Part of a small language model's weights.
Training: 162M tokens, 9907 steps.
MLP neurons of a small language model. Each row is named by its layer, matrix (up: input weights) and neuron, and shows model dimensions 32-159. Each number is 200 + 30 x the weight over its row's rms, rounded and kept within 0 to 999.
A block is one neuron, or neurons of one layer that tend to fire together. Before each block is what it responds to, as a language model described it from the Wikipedia text at the highest values.

Row-start table delimiter
L9.up86,178,187,203,205,148,199,216,229,198,248,189,198,215,195,189,256,177,224,206,202,231,210,187,194,224,219,180,235,220,184,194,196,128,189,220,149,144,152,219,203,203,209,203,234,249,218,259,153,120,209,179,203,239,248,203,191,195,202,139,233,143,207,235,224,200,199,212,249,207,221,187,187,172,184,219,252,201,164,208,180,191,173,173,167,206,210,167,215,184,193,188,181,232,215,142,237,243,127,186,191,211,243,219,184,243,168,198,215,199,259,195,233,184,174,208,224,227,264,186,160,213,221,207,194,218,215,111,218
L9.up155,143,242,243,202,205,139,234,252,238,220,202,160,198,206,269,209,233,257,230,170,143,180,213,217,248,219,205,232,173,176,176,165,181,211,162,170,126,232,256,214,195,207,213,223,179,222,242,168,163,181,191,209,197,222,232,204,228,229,190,215,225,210,156,228,238,162,179,253,199,289,147,217,180,200,200,229,195,205,187,202,169,179,189,209,191,191,173,226,258,257,217,224,182,256,192,222,235,167,173,162,170,214,204,190,178,172,224,202,209,213,173,194,166,170,230,193,158,184,209,183,232,197,165,212,199,254,159,215
L9.up200,175,141,226,216,215,185,191,234,243,131,174,185,262,199,204,215,222,218,216,179,181,217,243,263,138,250,147,213,208,234,212,178,222,194,239,202,199,143,228,236,203,180,180,174,230,198,195,148,201,200,107,215,214,252,208,218,245,173,217,151,187,184,202,197,206,196,202,250,179,221,160,230,155,164,170,249,245,186,221,217,206,200,213,196,158,207,182,166,225,236,196,248,213,201,186,183,192,175,151,170,184,219,200,164,155,240,218,238,186,171,191,189,207,216,173,229,157,231,158,144,225,173,207,240,193,238,152,223
L9.up595,206,199,212,160,176,185,195,249,161,196,195,231,200,208,188,230,182,207,201,205,114,226,164,248,163,175,197,181,191,243,219,157,139,230,261,188,174,216,214,212,200,192,191,168,188,199,238,187,153,178,193,190,205,257,164,193,233,214,221,273,200,214,245,175,225,186,184,211,185,213,183,178,181,174,235,167,196,238,173,202,248,175,205,200,215,198,198,168,150,217,223,160,210,218,240,231,216,108,278,216,207,193,216,170,208,191,193,233,171,232,179,203,236,217,229,188,135,207,178,227,244,201,247,224,139,212,224,196

Additive or sequencing adverbs
L6.up4,168,165,189,186,152,185,228,184,219,146,214,210,269,158,190,179,176,133,190,169,234,202,206,184,140,231,228,162,138,173,212,228,186,202,179,224,282,183,193,197,157,182,213,201,180,214,204,195,221,245,230,230,191,173,182,227,234,204,219,200,246,146,192,179,180,149,170,227,180,232,202,190,190,192,197,192,204,198,237,267,233,183,199,154,204,164,176,196,200,190,178,240,189,264,143,220,188,206,264,248,247,181,233,237,269,195,183,155,202,187,189,151,151,201,207,247,167,201,217,163,170,209,239,231,233,227,182,207
L6.up295,160,183,208,183,165,240,252,204,231,135,216,211,195,172,223,164,237,179,221,196,164,220,199,186,245,219,191,181,192,172,204,243,250,231,188,239,209,140,223,167,188,230,194,169,203,160,180,124,175,228,179,242,202,214,206,226,199,228,210,182,233,195,156,238,199,196,211,273,174,206,147,227,149,164,244,215,194,185,182,229,172,198,167,204,218,217,183,238,239,204,182,228,225,175,149,180,136,219,199,235,237,177,206,230,245,212,225,163,187,181,171,213,147,209,172,227,188,196,198,159,135,177,232,201,194,214,223,214

Table row line breaks
L11.up7,185,204,176,190,201,254,163,124,211,211,152,166,210,170,232,280,186,159,167,189,204,180,212,164,208,217,223,190,229,171,209,224,230,170,154,171,225,189,175,226,182,209,253,207,225,197,214,146,219,205,197,199,273,217,193,163,235,196,154,208,191,227,172,204,142,219,220,195,146,166,211,163,233,177,201,152,219,214,191,215,256,173,284,227,199,192,156,187,202,203,190,198,228,160,140,175,195,158,212,196,145,241,236,175,242,136,217,212,182,229,184,233,205,276,204,231,180,229,198,183,160,224,187,205,200,193,187,229
L11.up78,222,158,210,239,212,186,190,146,188,197,230,179,213,238,155,208,231,197,159,227,159,173,238,241,172,197,190,222,175,163,101,170,209,244,187,196,257,184,196,209,226,132,190,202,180,213,162,207,221,179,222,218,235,212,241,192,212,186,222,228,203,232,159,206,159,196,187,240,179,154,260,266,195,180,219,227,233,218,233,178,218,201,175,216,203,213,244,174,195,214,211,206,168,239,246,199,225,174,257,175,163,185,205,198,186,176,212,256,216,185,244,213,232,222,174,174,189,197,184,196,196,200,132,174,246,184,254,176
L11.up148,218,244,194,179,192,204,209,139,177,264,199,155,219,183,158,214,204,207,250,157,183,191,195,182,171,241,196,243,218,176,189,230,219,225,174,238,176,190,229,202,208,238,217,247,178,209,169,207,208,191,209,173,218,185,210,208,232,201,193,229,168,155,154,208,153,171,129,273,196,199,223,156,192,226,203,203,268,248,190,196,220,143,229,274,244,155,126,196,219,233,194,208,223,168,133,180,220,151,183,211,162,192,207,230,240,146,213,212,157,191,231,219,256,203,214,222,198,173,245,187,185,154,196,173,190,195,221,199
L11.up164,196,246,231,217,156,177,201,192,230,132,167,250,214,239,193,196,229,195,129,183,239,183,193,173,197,218,232,165,218,168,172,234,226,220,205,196,185,232,191,152,170,210,228,198,161,239,185,162,257,184,265,194,143,140,217,196,170,224,168,216,239,166,180,191,263,203,233,193,177,192,200,177,185,187,255,186,198,245,269,167,194,140,208,235,198,193,225,234,178,191,249,240,191,179,174,265,201,176,218,218,201,213,166,224,199,160,197,221,174,175,200,190,174,214,194,210,186,223,232,172,162,178,148,193,204,155,161,211
L11.up199,208,273,219,167,159,212,239,167,208,236,186,216,214,207,184,221,215,161,252,196,188,177,184,177,165,196,183,199,179,161,149,205,213,243,224,187,201,235,142,182,167,162,193,202,167,191,182,141,197,228,257,181,230,206,225,227,205,138,221,196,196,184,220,235,196,286,181,194,182,221,219,221,203,201,237,198,254,260,149,178,247,182,267,227,180,195,218,248,127,223,187,196,180,194,168,191,196,156,190,232,247,195,177,192,197,146,242,217,148,186,214,195,172,235,203,203,205,189,229,162,196,171,200,229,206,198,249,236
L11.up225,197,246,211,243,256,216,209,237,225,224,220,181,220,249,207,222,214,255,162,187,258,242,233,227,205,217,186,232,217,199,173,254,212,162,211,211,157,184,178,154,164,201,213,218,165,236,214,193,229,249,223,161,192,151,199,210,186,185,212,194,169,170,200,196,121,218,162,214,168,210,167,173,217,178,221,183,157,216,216,163,226,184,187,215,199,159,161,179,220,198,222,208,196,202,178,211,137,160,222,204,260,149,248,172,227,223,210,197,202,169,140,206,207,236,167,230,184,183,233,204,204,137,198,182,216,184,226,228
L11.up429,229,227,259,245,188,205,218,181,210,190,237,189,212,213,187,265,223,171,199,198,205,179,235,175,178,163,197,200,195,200,168,152,232,184,184,199,209,187,226,150,144,149,249,172,191,220,216,165,165,239,214,186,168,176,178,245,224,189,177,197,220,152,204,233,163,140,205,206,186,179,210,192,237,193,171,181,166,183,245,193,226,145,217,238,150,237,188,149,216,196,223,227,175,200,175,211,186,218,196,199,243,170,229,183,155,154,173,270,159,209,222,234,210,267,169,186,228,207,217,165,251,167,211,152,191,166,225,206
L11.up543,189,167,227,225,242,219,220,163,162,157,197,211,208,188,187,169,202,181,185,228,168,219,232,222,220,177,269,247,200,171,168,169,157,178,154,216,206,232,240,175,159,172,163,185,201,204,236,144,239,178,157,206,225,236,199,242,165,183,199,249,182,196,178,224,140,162,136,200,164,218,221,182,202,133,261,205,202,262,143,200,196,214,257,220,239,188,219,192,137,170,212,212,229,153,189,188,185,182,147,198,210,157,225,160,228,165,211,203,193,255,168,197,199,204,232,225,150,265,178,235,206,159,212,203,230,189,176,214

Sentence-initial transitions and list starts
L11.up14,185,176,160,235,214,172,192,169,188,144,150,181,227,181,178,216,217,173,189,167,191,234,172,201,242,276,234,250,236,200,214,186,164,157,156,177,171,209,238,191,211,160,215,188,191,157,192,209,195,181,243,204,142,153,200,202,246,240,170,189,213,222,150,207,182,218,151,276,235,203,202,167,200,183,152,222,202,184,203,194,205,238,221,206,266,195,188,169,256,168,189,200,235,145,195,204,182,211,217,220,189,187,199,249,160,188,198,228,239,204,205,131,209,178,281,201,215,192,227,217,179,183,238,230,228,198,207,180
L11.up72,262,174,191,208,155,221,218,188,162,162,266,167,178,228,160,248,166,197,219,201,211,188,148,145,211,185,227,224,178,151,188,196,208,183,193,193,188,193,195,169,233,161,180,226,206,219,257,193,230,195,193,143,251,243,183,182,244,233,188,153,250,182,178,252,203,149,215,211,189,216,195,165,174,201,198,216,238,156,173,186,200,154,228,159,230,228,152,194,179,183,201,232,186,212,198,228,148,185,223,187,179,182,170,209,239,185,215,229,242,212,234,215,189,245,198,160,156,252,208,158,183,224,220,240,195,156,190,238
L11.up175,199,229,246,196,202,196,177,226,206,174,170,194,212,137,198,119,212,223,224,187,179,185,174,193,245,209,236,199,189,226,185,229,225,221,178,165,254,211,219,194,201,229,172,205,178,190,238,170,188,200,181,208,179,217,199,137,193,207,160,248,199,123,212,250,211,207,213,226,125,151,197,224,227,223,213,208,192,259,204,209,178,193,202,218,258,243,188,199,217,155,213,172,201,226,173,198,148,158,191,217,220,128,239,255,226,203,160,138,192,199,219,206,142,238,194,198,221,205,211,196,180,144,258,231,203,178,258,216
L11.up223,130,147,195,189,143,155,244,209,209,264,179,130,142,178,255,147,220,169,158,226,232,216,200,199,225,251,151,229,208,200,205,174,202,185,192,200,210,180,194,243,174,192,223,201,181,165,181,206,179,166,239,234,216,195,139,184,206,185,267,212,213,215,229,186,219,204,252,152,217,213,276,172,225,156,154,218,151,228,177,187,217,180,158,179,203,197,135,187,202,240,182,211,151,236,207,207,211,221,193,261,167,177,199,191,186,194,241,212,225,219,182,216,188,215,186,201,175,150,210,202,200,248,195,268,223,182,221,222
L11.up500,172,216,217,210,197,170,190,242,167,193,220,144,216,223,190,176,243,254,195,186,190,181,129,171,221,147,207,206,200,170,212,266,218,156,149,228,200,219,196,146,177,214,242,247,209,224,161,183,159,171,211,229,193,193,188,237,187,246,197,270,226,189,200,212,190,201,250,228,184,231,202,182,155,217,195,225,245,187,198,232,225,191,214,216,206,228,158,168,225,153,155,237,165,201,185,220,163,176,196,192,211,194,259,211,276,218,162,210,205,191,242,230,174,203,188,257,204,200,269,226,134,163,204,195,254,156,145,152
L11.up580,247,133,221,139,215,164,225,164,213,203,197,160,222,183,226,203,199,209,193,223,182,162,193,217,251,153,215,186,189,173,167,241,184,185,175,163,192,224,171,200,229,190,156,209,218,127,179,225,177,143,266,234,215,157,178,213,202,219,214,247,252,166,194,286,195,206,225,277,209,173,237,186,210,233,220,208,210,184,207,235,200,210,190,170,224,236,170,183,223,174,192,263,191,155,221,215,179,161,197,215,220,167,233,210,239,164,171,178,173,173,255,188,209,228,164,195,175,200,199,178,206,197,234,157,183,169,216,201
L11.up598,219,111,234,240,168,194,222,212,222,217,214,198,186,164,202,278,149,222,178,213,189,156,183,235,146,203,222,177,215,167,182,199,229,191,228,200,185,204,155,179,233,289,212,223,208,180,198,156,255,186,237,241,234,192,217,179,187,199,170,220,241,195,189,204,183,199,204,179,190,199,208,218,183,186,221,233,173,252,131,229,207,214,177,194,189,207,164,150,210,195,196,162,153,244,161,239,222,162,185,254,157,223,174,228,194,200,184,187,235,201,204,193,176,198,202,190,201,104,225,214,212,181,235,239,213,178,241,244
L11.up629,220,182,186,217,194,243,221,234,225,193,160,201,194,181,200,254,199,174,217,196,200,159,196,190,195,190,152,185,160,212,204,237,215,145,209,143,167,244,230,194,195,179,263,207,237,201,203,183,171,164,273,159,207,167,247,196,215,188,212,187,218,198,176,177,177,242,203,242,195,209,199,171,156,190,234,252,191,258,171,194,161,200,206,173,227,224,190,123,204,176,218,180,194,169,200,210,201,183,211,212,202,197,170,189,185,173,115,140,262,240,258,167,194,174,167,179,220,152,202,194,178,209,214,261,180,212,193,255

Predicate nominal opener
L9.up98,182,193,198,130,233,207,194,191,218,239,174,207,185,193,189,152,163,204,211,198,205,191,215,212,225,210,161,220,189,194,155,197,197,212,167,222,181,205,154,255,151,209,203,247,264,205,170,175,151,210,229,128,180,170,242,210,173,156,170,136,211,211,229,196,172,223,215,231,215,174,176,225,206,174,235,208,248,162,219,160,195,241,210,202,192,235,245,181,191,257,196,197,220,232,233,255,232,219,210,233,189,178,212,204,192,204,245,234,227,226,238,193,180,212,233,205,192,154,207,202,226,195,207,187,217,194,234,194
L9.up309,212,217,196,187,217,169,215,211,252,165,203,194,203,224,198,189,184,234,220,147,179,196,209,253,178,213,207,210,212,188,187,226,189,220,199,177,186,192,255,227,198,182,162,188,193,209,230,216,165,256,240,175,198,226,241,143,185,186,173,193,135,156,138,226,235,202,202,239,154,170,214,229,153,183,207,235,217,204,224,186,162,186,201,220,145,220,219,273,202,158,202,138,242,210,194,235,160,222,244,205,213,243,184,248,255,209,148,188,162,244,208,181,249,167,182,161,220,202,148,234,195,214,223,217,205,87,243,216
L9.up450,160,173,223,212,184,239,208,255,213,166,181,212,226,196,192,183,222,201,230,182,143,190,223,212,184,177,236,209,141,177,179,179,231,236,222,190,138,205,203,202,146,201,157,222,224,199,192,165,145,220,230,241,201,190,175,127,174,190,203,126,211,197,202,144,213,269,233,227,210,178,208,258,235,182,164,200,193,183,217,187,201,203,201,185,250,221,227,171,176,213,216,138,237,243,187,220,201,163,181,236,192,227,166,154,188,205,228,227,108,221,153,176,231,180,207,190,214,192,153,192,224,185,196,223,207,240,198,158
L9.up565,192,226,193,197,193,210,204,221,237,210,174,199,189,170,172,172,140,210,245,223,226,185,202,193,135,206,160,160,212,192,216,237,196,171,181,200,249,254,208,194,178,221,247,179,239,160,181,149,166,199,196,207,214,150,174,133,146,187,152,212,182,191,189,192,204,191,237,203,236,242,166,244,196,189,233,245,250,222,206,198,213,203,203,185,168,152,230,173,200,203,212,125,187,240,196,260,187,184,217,229,209,200,183,228,198,224,181,205,182,162,188,213,227,255,218,219,155,198,168,191,220,143,166,223,209,261,156,179

Decimal fraction digits
L6.up108,185,250,209,195,208,214,173,235,133,157,167,189,223,245,118,212,240,185,206,148,224,209,192,221,222,191,138,226,220,238,203,187,305,186,172,218,187,245,204,181,197,215,165,221,194,230,203,188,234,163,159,214,212,214,246,213,219,208,216,237,180,212,194,201,174,187,208,198,235,231,207,179,195,235,227,166,240,178,191,259,221,202,203,202,156,136,140,165,204,237,232,218,240,192,185,200,160,196,165,180,190,213,196,183,207,161,181,167,194,187,221,223,208,230,191,187,185,200,247,181,183,179,142,175,171,201,235,174
L6.up541,175,174,197,222,153,235,179,188,212,130,185,166,209,195,182,164,196,199,186,180,183,174,126,234,231,210,188,201,218,229,208,230,234,164,198,238,195,138,209,207,223,211,144,208,202,256,267,145,234,192,205,250,201,212,281,212,199,153,220,189,213,271,226,172,157,200,136,180,168,216,220,167,217,246,172,186,201,215,188,169,181,167,191,252,151,225,239,206,257,238,174,215,227,228,186,221,192,202,220,200,199,162,228,170,206,198,182,171,218,224,197,228,201,172,206,216,174,208,266,187,195,178,209,143,192,179,203,168

Indefinite article "a"
L11.up26,217,200,213,190,147,185,226,154,236,171,203,192,184,164,234,182,161,186,233,248,172,189,193,125,176,246,165,201,184,193,202,216,180,151,174,207,249,226,227,211,177,198,207,130,248,154,199,187,216,240,195,203,229,206,229,181,208,211,195,151,237,227,211,227,152,224,196,219,182,182,190,238,183,223,172,186,238,206,246,157,180,238,222,200,217,223,218,190,201,193,183,210,204,187,175,248,225,176,193,197,200,245,185,208,281,204,245,221,239,232,121,159,206,204,199,241,207,219,156,199,189,144,173,214,171,202,199,201
L11.up27,256,222,195,149,146,204,164,220,249,203,240,134,222,221,152,207,159,161,173,173,186,193,185,164,216,216,220,221,209,193,207,216,208,192,164,167,209,196,199,277,157,252,146,192,187,179,187,183,208,192,219,189,265,171,237,130,209,221,195,201,213,162,229,257,101,197,277,227,173,191,180,187,217,207,223,226,253,238,237,205,180,188,167,172,203,229,170,193,180,164,191,216,262,205,209,204,173,216,208,162,224,210,160,234,204,176,230,210,197,185,159,155,180,224,176,185,157,211,200,240,241,216,180,171,219,217,231,159
L11.up205,208,219,211,193,248,202,223,190,180,188,172,194,240,187,246,145,210,186,237,181,179,162,169,154,206,181,175,159,229,204,194,194,140,194,154,234,176,169,214,205,208,173,189,143,211,196,185,159,262,171,196,201,217,123,197,235,226,216,225,187,215,228,160,182,186,227,230,237,134,242,157,225,234,137,195,203,192,205,159,244,122,238,195,194,162,245,213,212,253,239,203,218,200,214,171,230,263,170,207,241,206,230,198,242,245,180,172,205,185,213,192,190,208,256,210,231,172,203,213,204,225,146,244,234,196,158,218,160
L11.up306,216,197,200,204,190,153,256,240,193,227,209,210,229,232,231,181,197,172,195,181,187,224,254,174,198,148,230,197,231,226,204,225,194,158,167,178,133,164,260,177,185,246,125,183,179,158,180,205,214,211,169,210,155,184,200,178,161,218,241,245,202,203,245,245,178,193,197,213,219,167,157,216,187,196,222,229,219,180,172,207,177,216,187,191,217,186,187,152,275,226,205,179,242,234,168,231,216,200,225,199,180,229,171,207,207,166,196,229,175,205,225,165,213,198,216,195,229,142,201,263,246,141,232,171,278,170,163,204
L11.up324,231,197,203,167,242,175,180,183,200,220,201,169,189,203,172,212,156,203,188,173,150,172,210,135,250,205,253,203,231,194,248,221,173,187,144,216,208,214,225,239,177,215,170,197,192,164,168,163,225,192,238,174,208,224,215,203,178,245,181,214,246,177,187,214,154,206,197,221,227,210,201,206,165,230,199,169,198,231,198,222,206,204,191,192,199,152,139,176,214,162,212,249,177,205,189,180,183,221,170,220,212,175,195,251,236,140,239,186,176,180,230,199,173,236,221,238,221,198,202,206,225,176,227,202,175,118,201,161
L11.up373,229,179,166,217,190,192,152,201,199,197,200,140,168,211,222,184,219,208,230,226,180,163,216,238,192,173,184,180,156,210,187,160,180,200,191,204,120,171,205,186,167,204,237,205,175,200,241,145,200,210,199,148,265,211,138,213,154,230,195,180,175,140,182,152,211,225,248,199,240,251,175,206,194,183,122,255,183,188,227,236,216,192,210,240,232,184,191,227,199,265,238,219,206,198,184,180,182,187,268,232,207,257,202,241,173,175,150,234,204,201,199,177,206,203,201,238,216,267,201,217,233,192,202,201,203,185,214,225
L11.up409,223,229,255,161,198,208,222,163,228,180,137,205,245,220,174,185,204,227,253,222,226,167,159,223,214,235,188,200,174,199,195,215,140,204,184,183,152,189,206,222,154,235,223,171,223,226,185,199,180,185,242,212,243,194,233,154,186,194,247,180,188,144,229,233,198,229,239,140,162,212,142,221,170,226,163,226,180,184,228,174,203,180,212,109,202,193,182,230,179,208,214,216,158,184,193,181,191,199,227,258,212,183,159,259,168,193,226,197,205,232,204,153,229,208,199,199,186,218,198,141,204,145,220,202,202,201,192,209
L11.up432,202,241,214,177,149,195,146,181,199,271,245,178,218,209,197,213,227,176,194,183,148,182,207,221,256,209,178,163,209,202,280,257,128,192,200,208,198,169,171,249,175,204,233,198,233,171,160,133,241,192,228,198,226,194,222,205,139,238,208,200,220,110,178,234,171,169,236,200,159,126,180,185,200,212,263,201,240,220,178,175,178,195,192,157,155,240,184,231,203,187,170,197,238,200,164,226,168,200,209,188,231,243,191,227,158,167,266,205,215,171,204,173,240,226,199,186,177,225,208,203,193,175,204,170,174,221,227,200

Indefinite article "a"
L6.up462,254,260,207,189,217,181,192,222,160,190,124,143,228,164,163,175,170,177,218,201,186,200,199,226,215,196,185,174,163,191,181,205,118,204,208,237,189,201,226,194,202,282,159,201,211,206,218,209,227,184,213,133,220,187,223,185,149,233,234,231,182,195,165,230,131,263,217,184,191,239,157,210,198,188,173,232,209,185,207,203,187,223,193,183,241,256,208,175,189,188,190,192,152,220,163,198,178,215,219,245,263,205,168,217,147,188,218,207,223,224,161,204,170,168,221,235,189,229,203,247,212,184,201,186,259,180,240,240
L6.up579,248,187,149,175,232,183,171,221,211,166,191,153,206,202,237,182,182,207,218,167,222,213,222,226,237,168,218,214,238,232,192,156,170,167,212,215,189,196,187,225,212,168,188,207,237,195,190,149,182,253,221,205,170,143,229,212,152,227,184,263,214,179,228,197,214,157,219,212,197,219,191,245,174,133,188,215,217,190,160,195,161,147,188,182,240,196,190,162,172,251,177,206,174,147,220,250,188,247,165,205,211,182,221,214,211,208,197,230,259,208,158,128,202,220,230,229,179,253,260,182,228,214,205,157,195,169,223,201